From a checkpoint of a small transformer trained on Wikipedia: width 256, MLP 1024 tanh GELU.
MLP neurons of a small language model. Each row is named by its layer, matrix (up: input weights) and neuron, and shows model dimensions 64-159. Each number is 128 + 24 x the weight over its row's rms, rounded and kept within 0 to 255. Numbers have three digits each.
Before each neuron's rows, "fires in" lists the words (lower case) most often at its 100 highest values on Wikipedia text that the model never trained on. A number after a token or word is its count.

fires in: "highway" 12, "railway" 12, "public" 10, "route" 6, "judicial" 5, "financial" 5
L3.up215:127148136112145080147148176145151136144124117143140064148131094098095156118153176125113147097050134151126167141142133161107129080144116121139114113130116110139136175121118129113076171129145111145123127117100125131156092114173155135090162104122117136147111137080117095131111150138108109111

fires in: "political" 17, "public" 15, "goals" 12, "personal" 6, "presidential" 4
L2.up1000:099170133118143111110138150092127171146156107131156087120130147139142158100117087124128191130081115098111134152141127140145111173126093091145105100139118143154159124144079132125108126121124147147116082130097090120117152088122121191141143151150098138123127133152133154146149127096161133139

fires in: "other" 38, "others" 8, "description" 4, "latvia" 4
L3.up939:147099161130147097126148148162128122143136158124121182073138109144165135145121125119120123144160088122154161129142122141138155174137123121128147134116115124119123100102131120131089134110124108121160124113122134110123101149160137120116155149099116132112124119144160151135097126180155116076

fires in: "years" 30, "much" 6, "about" 6, "immediately" 4, "out" 4, "of" 4
L6.up172:105146122132135096168128165092156129145139131166117057101132108117129119153184125135130127125135151082139099141164147117101121163142105107151148163158146144131132137122065180109110119086146118153110144141123157108154075084163155111132145132186171093118160110098125096123143117114170137138

fires in: "and" 40, "jody" 15, "jgp" 7
L15.up282:105077134113135072134133134104142133179126130115145133121155087146128136096129156134116114141128152113134108136101124133171125172080131159107123128159138118132152127134146114101104139137098100102112165168120113132130103107147128117130135161081120146089068090115120124152091114132144134160

fires in: "new" 26, "young" 9, "successful" 7, "younger" 6, "inspired" 5, "named" 5
L11.up983:116111134134146133127141127144140124136104134099131137098103114143154159141085119087113158140133120102120132067139119125156133165127138074130099134150094121147166140123091156150159142090139113144130139123129131144124140121138143148106155112157098166127124107132122144106134087132166116126

fires in: "held" 24, "votes" 19, "share" 5, "results" 5, "senate" 5
L5.up111:135139130111157091164124153135157112171143116120143083110149136098109148100138151106171118071068136110125152154130137137124122155071082134102144081140171124103189113147097104121138121174144124138132129147102102099126081114171127116124165143088129141125124058133110129128146115119150114153

fires in: "the" 21, "mi" 14, "of" 10, "out" 4, "trinity" 4
L3.up442:118126181140127122119135157075161161156197119160135125111083121094142122122150097133164129140087133109113141128156145165106090153139124103132150150119109163123146148157128166142137161135095104133105145141117094139169065095137146141118141114143114128148117122100142125148118115128112117128

fires in: "would" 31, "was" 23, "were" 17, "to" 8, "and" 6
L3.up10:149109184132138110153150158078120174102125108169159136082145135121094145136140136122120111140097136093146099132110146146177103112092111108135131103119140146153126133144093171113112126072094129148090106187133135104144108085161120130114128146124113081120106127117174140132148136126169130113

fires in: "total" 28, "public" 23
L3.up784:083110126117144117084139134149148205117145123136146109152151114124123158096098133121118179101099140147100136109149165170135106097135108098123098104126119152159130191150099167111124142114099090130152144123113126128128115109156139122073137117123125164112135088126124134116152111154107143108

fires in: "million" 36, "000" 32, "500" 9
L3.up741:134146111114194123138115147133120124128123123123127080154070143136128119106124177114126158088075159080125166126077111128156137104099091113163070116135114125168142126138138127172157117111170107073126092123063157131134108115166174150127117131114160117155135102178109103131088147159137109151

fires in: "some" 37, "such" 16, "several" 7, "no" 5, "our" 5
L19.up694:096131109131150085118114172144126127109143126143129110123108088150140119143113134077165184130081159117121149147118089113115062126100130129069117111121118135115138114120105158090070157159149144121121128154095157150139127106135166134126117170141124117110114116160138158108101064132135142070

fires in: "the" 61
L19.up369:132175146119142103086103152112136156149084121096120170126132157096124128140140137124103104130099144107119187116152131142132139122113142147141140140132155139134129138123090160135151114156160131116116104157142117115114130202205189149117075125104121103165143148163122125120096171099106113114

fires in: "some" 14, "most" 12, "further" 8, "these" 8, "this" 7, "generally" 5
L6.up711:132175150120137124144147171095156163108157116132145113093127145144106145139148139122158110142087140081142105108112140137101089078150064130105147117094129144142110145130094165124106136131093114133098097181086133141146083102140187137106131132159114141139127107119155118146111125124126121105

fires in: "ii" 25, "history" 21, "1994" 8, "china" 4
L6.up897:180155123109139102093114152153152152144138116133129094136141100139126158119129106146173156121141165076110169164128158155094140134136113136157127122144115197156158150167109148130141142116144140092114150091103128128162081160107166135125152135125132122157135062124114120147114093140136119106

fires in: "in" 27, "career" 9, "such" 9, "interest" 5
L6.up403:122121142128152146129129139127113131148139115104154151105106082147152138140143139090161151128143137125106138091101099137158076133069096108144093129135117143141146155167126111134081118105144150130123104179130146086172152088087160158147114125149127057102129122143135125116133141137126106155

fires in: "based" 27, "newly" 7, "remained" 6, "fully" 5, "highly" 4, "largely" 4
L12.up340:133094119106105107165138174122121145136120109120154112121119108104137137140114173109150131094089112093156107117094131126165126145136110093101109162127108114146165130116104119155126140077150136159144111154137144138159128145142106116148090135119095086114128114119116111081147106153109142094

fires in: "due" 26, "than" 22, "while" 12, "san" 9
L3.up532:174123170124143079148120153138147128107126126140132099083083149137087121146132190116124114119114136093136087124122155160160127119114113115143152143128119156150112130125117093112129154137162132108090113174123131183127080135165178131090131147122112107147113100089135134110105125099135149175

fires in: "by" 23, "to" 12, "for" 6, "the" 6, "following" 5, "part" 4
L11.up957:150183166131152122109128164171164128136122151151126123140111143090162162152130157122104133121144151126093127146111149126210132123097149099143157135117079132121117102141084145107143113137142168129098130125153111087114105100144164119126150100107108113107166096080121162142109118091119114145

fires in: "from" 35, "merchant" 9, "miles" 4, "parish" 4
L2.up461:093102144121120121133136157070122146112113126126184119123133086108139167125126111104168185140110148115113140149136144181091134148112119108121140158154138147155152197160085144113086095116135143111120140114124109092145133099156163147135167115127152100130094139100143100115146109135124125128

fires in: "democratic" 20, "republican" 19, "congress" 10, "times" 8, "united" 7, "nation" 6
L2.up998:104162134121155097097128136089121134123128131116106116170147156106150116116130107131124138105121128112099159132094155118131125100151096106127084105148166151122129123147148121127128141165148144105132113125077141097094134112173138140133121141138135151170140134148137121175101124074132109141

fires in: "in" 53, "school" 17, "re" 4
L6.up32:154132172134132133127146120080122166154097122143123124126123100150121135126123099117147094160143176100136128107058115126128134116078122132132134134123132175167117107150125115110119097079080100166108137161142170105128135070127150167130121109126073113133077116105175139136146108085126068102

fires in: "up" 33, "schools" 6, "center" 5, "banking" 4, "headquarters" 4, "school" 4
L6.up188:112113132123133095145115144117116110094151135140143125119164148120124129123173151118145133083121113110139103126147112124135129157131144101116139129128132152102152098143095103122137097128112159130140162150121122091186125140121129099138122153071078051118114102128107114133134115145137183130

fires in: "japanese" 19, "chinese" 9, "british" 8, "american" 6, "married" 5, "public" 4
L11.up690:165117184122114126113120143122136136140126099115131122097137096135141170111152116126134153086122099108097171131127103133124138169134163123097098141158137146118148142140144091117146125122081105065133138075181114157152148181128107114158131127094079122134115073140142145109110111157110163116

fires in: "several" 15, "three" 13, "two" 9, "four" 8, "ten" 6
L6.up861:130154131124164129115116150125152164149094133145125101114091090165142141119135143099186185134140126124157127086063099119139118091120125086120144109117106154139123129128143134141105118157117092129120177128100139156094150144120186182138129125117154141131122134149156131108093105105142115131

fires in: "film" 35, "television" 6, "9" 5, "debut" 5
L6.up731:152111118125127133117097139088153133137097146142125115145142123163123100110126109135110136160172163094135116115114113123128110133120147128136102119150151140179134098133143172108139113128107089136111163103120140075101131134110112202124135143124143144115124130142142152171108148103175125126

fires in: "was" 45, "is" 12, "a" 7, "coach" 5, "been" 4
L19.up157:114102083109176109127116123099097117106140145134142080100144137122090145126137130127148171152098132099132155114126138108092117100125156085117097117118131096114133123172105143144106113125101107115114096126139141132139124118118119136134137146148163085145136132127145130139129153118117137192

fires in: "by" 25, "from" 19, "under" 14, "as" 7, "through" 6, "for" 6
L12.up704:110129148127160102136147136120081130168074144158124114140143107131131170130125130105104132166147133107098120116133143111179150163148141131143129109139147117135141094146109123130141116141089118142114125158130082107133127109162155143170133077098117119130122139138153138124065135104136131134

fires in: "no" 24, "ten" 7, "professional" 6, "twenty" 6, "none" 4, "three" 4
L11.up810:152127122095179140108124124126156142106106132127147145133091123142151136125107139122185181156133144101155095109091096124162131110109100096116112118123106120114125126143110131128103133133103124146116126165111121163096135126142154167147122112103094123160130110140151117113131090104149109121

fires in: "public" 16, "retired" 11, "elected" 8, "international" 8, "private" 8, "great" 7
L3.up368:134113172116120074149136157105148186178114109149141084114128119081121193109130182113146168111110122113109131114118150163119131132123097123109082112149101130118141149130126097108121132141112121141123128094124103111142111108145124122152206127151133111104151096135109115140146112118155159136

fires in: "this" 65, "these" 10, "that" 5, "xu" 4
L5.up883:139124121122174084157121156120152152126116135093150130107083127096110159109109149135125129159118123130091118125084125151111116104103151104112082125106098195171104170141106114120139147139133107140111128137106118157143123131195179132072178097180158131145126123150105130104071118164145137137

fires in: "after" 20, "american" 14, "aus" 7, "he" 7, "don" 4, "usa" 4
L11.up572:158080176111142105129131140061111132127102139100137088134117124115126140081106150119130133088157114153136127113063122153138158149114156138119104108167163112122154096120131114127139126105088121153121101119133132109120144106112123155155128108126101118114143116118132156149100100104156102122

fires in: "only" 25, "every" 10, "to" 10, "hot" 8, "an" 6
L3.up257:153126108131144102124171154118201156146132104141157130112114115108131128135117146133139157121150161082112113112138135138113174134087100117100138071126095123136138119129125123105152136111102132128128160113117109171134100160165140112105134086132136121099150107135113130117121119115184133101

fires in: "mississauga" 22, "miss" 9, "animated" 6, "award" 5, "documentary" 4, "animation" 4
L11.up36:097100145105164115137134109167081108126130129133158093101080151120172177091134126141127124151138119124081142141130141157166104161117091099114096110149129116120173110133113118127105120172142128141126161108122144085105145142129120127157135117147120158103100123153105174146127118117180122145

fires in: "not" 47, "t" 19
L15.up364:096092138074168110150154111146084173103083126134152142150156178143138161150151132124109141131137118151150116123068121161121160134162125117120082131150127119111165127145100167131141109143120103145123147121106125125101157126135106107145127105117156119159126126142156098119138093116123143107

fires in: "1" 19, "2" 15, "3" 14, "that" 6
L12.up284:129114105133182135122143161117095146154123117147140137130086135154116141158168157134162144147151152150129121134109155140120148140095080115138123066118105108120105134155088145120081090129170144078140157150089143173107080112161142157129126100147131134118140114131151111089123092148119092112

fires in: "world" 25, "the" 15, "submarine" 10, "british" 9, "muslim" 4, "american" 4
L3.up111:134163121132140113134103165098157190159125152107148085153154092136157140118132136078132160094110131113129119143092144157104118135102092127127108124166137132162129151121125108110102155134163098065110107100105122107156128098133145211142135127124190115118155079147135145149142110128151093111

fires in: "history" 22, "season" 13, "tour" 10, "label" 8, "version" 4
L3.up447:134149132097140120136127115094134137159143109165161089129139063122153183141144121109160166111119120097136146110116101128099156096170107090180140122133107104165139140154106183142128099089096135148137128106097100150155130107113136151131138076153124133094110091114140113136130108161108112131

fires in: "first" 37, "own" 6, "previous" 4, "definitive" 4, "supreme" 4
L2.up433:128112137107140139116143150099106134207110097073140114159137101133180185088130124139124147094146114141106132148070081159118150117156143123164093156134132111146149140130132127113132093137104123150148142107127130146117141150118132136163117076142085150083119097143104126128117135150130095133

fires in: "career" 15, "record" 14, "goals" 8, "games" 7, "charts" 6, "score" 6
L12.up184:109089143113127146153126149117116147123150135148084081142106132141079144097126104147152159084138136156096146082157157179144123135097125095138155158135157153125130143158127111116160117154077119159143128144137125104116113109107104130092141176082123088113121087162135135113132126116137122133

fires in: "not" 42, "lot" 5, "remain" 5, "far" 4, "time" 4, "much" 4
L12.up505:170125137115127130164156142164110114102125106146152142073187109143105187141133101148134164115131098140142173112138093165110141132145124118101127154165143090150125170140078134170089139103156074126149119146126108124133133158097115120143110115100110131154142071075160111098126126156124162123

fires in: "main" 23, "personal" 16, "maine" 7, "distributed" 4
L11.up568:135096182111136132121145112132102135122116124150112108140162166156102117126120121128103175116100146135134128134114124139157163128116152100149081105155129115157144144129112132146097168116124074131093085192103126097084126079115143139110108097115137111101112126144121150138131114117153171138

fires in: "mississauga" 22, "each" 19, "award" 9, "country" 7, "christmas" 6, "annual" 5
L5.up640:132142151118165111187150127111102118090122123167146120094111151111155204140170126153123144136136145094126114141135124142186137141103104111137106101110125131110156122141104169100134103149108140141129102136135102103129141134129109098127187113115103142107108110122130159125114152104188096185

fires in: "national" 28, "military" 17, "royal" 8, "state" 6
L11.up108:132134133111200137133131146114142189114111141100162108131144117138133116079106197111117148124111136111162162132092100103122106060136081125139101069118112120144130131115150157126107179130141083149116134148088119146097161136135119149115133156145127122089068110107151108160136159127156142104

fires in: "government" 28, "department" 7, "utc" 5, "career" 5, "constitution" 5, "life" 5
L2.up568:088172127115134053156126128135162147101158104140163133131161119139152125120122151115169120106123113084096138109095083134110154108144112102140143127144121117141127091125125080121141125142134130116105123115092080093164125140161116145136115127040118143107095107150138111154142113159140132100

fires in: "de" 18, "san" 17, "bailey" 6, "baptist" 6, "dean" 5
L12.up975:155134158143115096110114163137138138140115167094144113109103098065144131122130151121166136108132128109099085104093148175134132142087138118131112128114121158155125159128158143112113170101130111191109171142133139156146091139168148144108154164118080104100124104111154143138111134071149140126

fires in: "called" 22, "said" 10, "believed" 5, "kendall" 5, "sultan" 4, "meaning" 4
L11.up466:111169140110136067153121118105129133104108144144098137107151121101137158132119120158144137104108105127099137138166150131160156133095108077132104125149098118135167129144105140116114159126161111080163173093139098152106139151129188121092182132127121168154169135096107138115060154134151161146

fires in: "to" 19, "that" 17, "its" 8, "the" 7, "following" 6, "in" 6
L19.up320:137181136135141136142131172141150147104105143107145129136104160077111107154100141112152112121116157071136133134097140140164139110094116085146144058155134137105139180114092162118110131104143154116137092157067138144095150117172125168076145091131123129092102104183155137083135117107137134097

fires in: "who" 29, "our" 8, "what" 6, "your" 6, "more" 4
L11.up654:115147122099137113140163121164103123125140133165164116110114106162126139070087097141143123090123104149143132117113127166152155125100096102088084130124120117128137139135146130126113144146079092146130127162127107104116151114125130137105143131149098142088110100158145166147162123168161114133